MLP neurons of a small language model. Each row is named by its layer, matrix (down: output weights) and neuron, and shows model dimensions 0-127. Each number is 128 + 24 x the weight over its row's rms, rounded and kept within 0 to 255.
A block is one neuron, or neurons of one layer that tend to fire together. Before each block is what it responds to, as a language model described it from the Wikipedia text at the highest values.

Description: A short first or middle piece of a common word broken into subword tokens, mostly a lone letter like p or d (pilots, daughter, interest, promoter).
L6.down264 [120 102  99 102 156 123 110 124 121 108 125  63 151 129 122 129 153 135 170 129 151 124 128 124 143 139 166 144 129 133 138 147 142  87 134 128  97 184 151  93 111 105 104 148 113 114 159  85 160 141 141 142 175 148 134 160  99 149 142  94 140  99 115 133 131  95 129 135 118 141 122 107 144 111 102  90 134 114 133 135 114 142 124 173  91 138 112 116 125 146 146  87 127 144 140 106 146 105 150 111 142 134 119 184 132  95 116 103 104  93 159 147 111  98 112 139 130 122 155 114 144 171 119 124 196 126 110 132]
L6.down278 [136 142 104 132 170 126 121 138 148 153 127 156 136 120 127 166 148 108 106  94 125 134 117  99 113  96 138 129 161 132 115 115 109 112 100 113 112 108  69 161  88  89 141 113 123 126 128 133 120  98 139 103 126  79 132 101  60 137 119 153  81 177  91  99 130  77 134 133 138 143 110  89 149 108 122  99 139 146 116 124 122 154 137 113 133  88 143 161 119 172 151 113 142 146 118 113  98 134 153 102 144 149 155 105  91 115 159 120 144  99 168 148 172 111 131 147 132 159 130 118 123 175 145  80 127 156 132  96]
L6.down313 [ 83 156  95 137 120 143 150 131 129 134 144 109 131 155  85 137 103  99 144 122 133 123 127 111 137 163 153  88 131 149 130 143 134 158 107 173 126 130 169 113 146 114 137 125 149 107 141 144 131  93 161 137 164 148  98 162 105 168 119  89 185 160 163 166  85  79 170  86 134 139 141  84  95 128 138 137 101 101 122 114 144 113 134 127 120 142 103 106 123 150 184 154  67 119 159 168 110 142 153 120 113  90 149 156 121 140 157 133  99 138 131 126 154 100 143 122 114 139 124 185 120 113 156 140 148 140 138 138]
L6.down912 [128  89 141 144 164 113 135  86 155 136 125 130 119 140 131 127  95 109 134  78 136 141  97 134 163 137 152 143 142 124 121 150 121 139  86  99  82 131 126 193 166 144 106 145  98 173 143 135 110 124 141 135 139 129 128 171 107  94 147 146 143 114 120 103  88 128 163 139 106 128 170 147 123 118 104 114 129  85  92 102 134 104  92 129 145 145 124 145 129 137 117 105 109  95 154 117  75 148 133 139 123 153 146 111 117 111 120 135 104  98 136 161 140 148 149 170 121 177  64 144 152 218  91 121 129 162 114 138]

Description: Final pieces of words that lead into a following clause or object in narrative prose, such as Desp-ite, After, leav-ing, sugg-ests, asked about.
L7.down105 [121 120 141 111 145 154 137 126 146 120 150  99 140 178 115  92 135 129 125 102 136  92 126 135  96 129 123 135 154 141 144 123 109 144 148  83 126 101 128 145 133 149 161 130 129  78 141 131 150 138 118 125 114 135 141 160 115 139 136 126 159 181 209 127 138 116  98 120 114 176 149  96 116 137 135 167 149 135 110 107 160 156 147 128 123 200 136 136  98 114 135 156 115 116 154 111 138 140 149 131 136 134 156 126 164 164 144 151 122 153 152 146 113 109 103 151 116  96 151 165 177 209 138 159 100 113 113 145]
L7.down134 [ 88 120 155 134 112 143 120 110 145 131 140 134  84 177 165 122 118 128 158 196 106 138 121 159  77 109 138 152 148 146 140  84  94 128 149 119 118 118 128 104 119  95 160 115 169 146 147 154 167 142 132 106 130 117 109 136 147 149 144 122 134 113 160 132  84 157 115  79 128 148 122  82 136 134 155 134 120 149 130 152 119 165 165 115 144 196 131 101 109 167 123 159 121  93 133 157  86 130 145 140 134 124 123  85 173 104 113 140 124 151 146 125 156 114 167 116 122  95 108 164 184  82 136 150 123 122 167 152]
L7.down283 [145 126 116  60 135 120 158 118 156 167 123 141 122 131 135 122  87 155  95 126 109 125 137 131  92 138 137 155  94 109 124  85 153 150 123 147 138 137 147 176 100 139  76 113 158 104 132  94 136 134 123 138 148 139 124 153 147 123 135 133 129 129 135 130 108 117 138  88  98 118 122 131 128 150 122 139 115 100 146 179 146 147 120 189 151 127 102 104 142 182 105 159 109 134 139 161 108 138 104 129 126 143 136 101 142 143 117 158 157 133 134 127 178 115 147 142 142 102 143 125  93  95 103 128 149 108 134 175]
L7.down885 [114 136 153 129 172 122 145 134 126 142 132 120 152 142  96 141 192 116 149 150 153 127 102 165  76 124 169 149 144 127 158 158 128  97 165 142  81 118 144 151 103 106 106 131 112  95 151 128 128 172 122 126 120 160 142 121 132 134 187 168  91 151 111 121 136 117 138 116 135 140 145 118 154 128 144 126 135 145 135 168 158 149 147 115 119 112 149 130 141  87 122 136 140  98 151 136 152  93 137 107 142  94 156 112 131 124 116 146 126 113 140 126 146 155 154 130 113  77  97 139 103 116 120  73 118 118 143 130]

Description: Short leading or middle fragments of longer words split into pieces, such as com, mo, p, gra, su, and hyphens in compounds: mis-com-munication, pro-gra-m, mo-vement.
L3.down455 [ 82 146 134 126 130 110 120 156 179 153 161  99 104 131 127  76 146 121  98  96 143 126  97 115 116 157 133 112  86 131 177  97 150 113 120 128 150 106 125 146 111 145 153 148 115 129 113 165 134 104 112 117 191 110 154 102 131 113 125 133 126 149 134 159 119 105 177 140 107 148 163 101 170 106 145 155 107  89 129 150 155 116 105 116 125 151 149 130 140 139 168  85 126 100 131 101  97 150 102 164 129 145 160 111 125 124  93 129 152 141 159 132 142 138 133 164 125 162 106 133 118  87 150 164 102 138 124 129]

Description: Short sub-word pieces that begin or continue a common word split into fragments, such as p(iano), en(ri)chment, atten(d)ance, gymna(s)tics.
L7.down113 [121 148 106 139  78 143 152 146 106 167 144 114 158 156 114 119 151 130 134 119 136 149 124 125 139 175 152 103  79 120 157 131 119 152 100 107 123 127  77 160 133 124 134 136  97  90 128 125 101  77  68 140 156 138 152 123 141 119 139 132 134 111 165 134  84 118 128 148 116  96 175 104 124 166 141 149 125 146 133  91  88 167 128 160 140  93 158 157 107 103 169  93 128 144 127 172  75 140 107  82  97  94 110 115 112 123 135 105 145 118 168 111 108 145 144 152 111 125 111 154 128 125 104 144 123 158 109 142]
L7.down266 [ 95 113 144  96 127 100 139 127 111 141 139 122 133 125 113 100 152 101 130 146 148 113  98 136 142 165 143 146 144 126 203 124  80 140  85 135 162 133 129 113 118 167 171 138 177 146 164 101  83 133 142 146 151 101 130 148 125  74  91 118 158 118 118 123 166 144  86 126 110 126  97  98 106 118 115 126 132 130 140  80  88 136 134  94 121 102 173  97 155 153 141 126 122 130 103 133 126 128 128 149 105 150 159 160 119 105 119 159 141 122 163 138 103  93 138 132 104 155 136 148 117 129 120 152 167 129 101 133]
L7.down756 [119 157 117 100 164 135 142 129 148 121 179 122 120 140 119 150 101 153 168 107 119  98  95 159 110 140 116 151 167 101 106  74 102 163 137 120 112 136 162 134 153 110  89 143 138 133  98 155 139  96 143 152 105 155 159 127 122 135  88  87 136 100 119 137 154 111 142 134 145 136  74 111 108 174 118 125 116 155 122 123 143 125 160 137  94 139 111 134  90 121 182 115  89 101 163 151 150 124 121 142 130 113 131 127 115 131 152  99 129  78 129  84 110  82 138 128 120 120 157 130 113 130 167 139 108 141  84 141]
L7.down986 [130 143 114 110 163 130 150 147 157 121 136 115 133 145  87 136 148 154 154  94 161 156 107 112 110 125 143 139 122 165 171 112 116 113 141 103 137 150 125 141 115 134 168  90 124 141 137  89 108 147 115 113 117 118 118 109 152 132 176 131 152 120 130 139 144 137 165 137 155 131  63  89 121 128 127 155 119  99 128 118 143 136 132 137 114 131 147 136 186 126 175 107 122 156 134 120 105 163  79 138 113 126 137  93 110 123 112 125 147  93  97 123  98 156 160 133 101 156 161 124 140 160 101  88 165 125 106 136]

Description: Prepositions opening time or condition phrases (during, after, In March, without, although), often the second piece of a split word, plus ver in ever/several.
L3.down160 [113 154 100 136 145 125  89 111 169 111 141 140 136 165 106 124 113 163  96 106 130 164 158 109  52 124 113 107 149  87 131 134 119 124 154 118 135 149 139 157 200  63  94  77 104 146 111 157 103  97 157 116 124 152 115  77 156 121 145 163 148 120  95 150 132 112  69 133  97  98 144 103 114 133 111 112 122 180 124 131 136 140 157  82 117 103 106 124 124 104  74 128 132 187 131 136 170 134 114 173 130  99 136 156 141 102  93 138 123 132 104 136 151 149  94 153 150  95 116 128 113 142 143 131 163  85 170 122]

Description: Completing tokens of sentence-initial time/discourse connectives like During, Upon, Before, Following, For example, In 2015, Almost.
L6.down62 [135 170 128 109  79 136 141 157  99 108 171 124 138 152 110  87 147 115 146 151 118 159 126 145  99  81 161 102 176 154 103 112 104  96 132 160 134  94 178  99  84 145 126 150 109 130  87 114 121 126 107 137 141 155 108 142 150 166 148  94 128 105 151 112 149 146 139 149 114 155 120 132 156 132 134  92 138 104 134 125 134 108 148 130 119 160 108 100 142 125 160 113 161 109 134 163 152 155 105  96  98 128 111 157 129 116 124  84 100 110  93 160 172 157 142 126 124 127 152  99 150 140  94 109 107 114 157 119]
L6.down423 [103 140 100 115 103 173 148 104 143 152 125 130 154 141 140 150 152 110 140 105 110 140 127 119 133 134 135 162 141 103  99 138 151 123 129 142 149 100 123 118 111 120 147 115 126  56  75  91 165 165 123 106 172 125 137 122 163 104 119 144 101 163  97 151 125 142  93 126 107 140 149 125 105 121 122 145 143 119 114 122 125 159 118 109 121 156  94 151 104 116  70  95 139 122 135 165 137 140 137 154 155 125 122 136 144 148 132 139 183 171 146 120 151 131 156  89  81 117 138 167 117  88 120 185  93 104  79 169]
L6.down501 [116 140  90 134  65 172 181  97 104 152 105 114 124 141 124  96  94 138 146 128  73 152 135 111 101 137 129 141 179 152 123 114  65  94  97 134 158 128 133 137 137 129 171 139 163 137 118 135  97 123 128 140 154 110 143 151 106 103 135 145 144 144  94 135 148 175 114 126 101  97 160 120 133 139 125 122 128 104 115 181 153 104  77 155 145 140 151 135 108 128 127 137 148  96  92 146 131  99 115 120 106 137 101 140 129 115 134 139 176 102 128 122 137 112 111 101 149 101 122 130  79 102 161 146 114 117 145 171]
L6.down727 [111 127  77 158 107 105  95 141 106 108 131 143 171 149  49 126 126 127  86 113 112 131 115 150 143 149 160 174 151 131 131 146 181 100 154 154 126 113 119 122 129 133 151 174 139 120 132 126 120 142  97 131 120 122 116 105 117  71 149 119 118 160 116 111 138 138 110 111 114 149 124 126 139  91 111 119 132 172 111 158 136 116 164 157 142 113 132  94 144 134 134 123 116 127 138 111 204 132 110  98 163 136 102 127 151 147 142 108 134 117 119 152 152  85 127 166 156  91  72 138 108 133 129 133  98 113 130 113]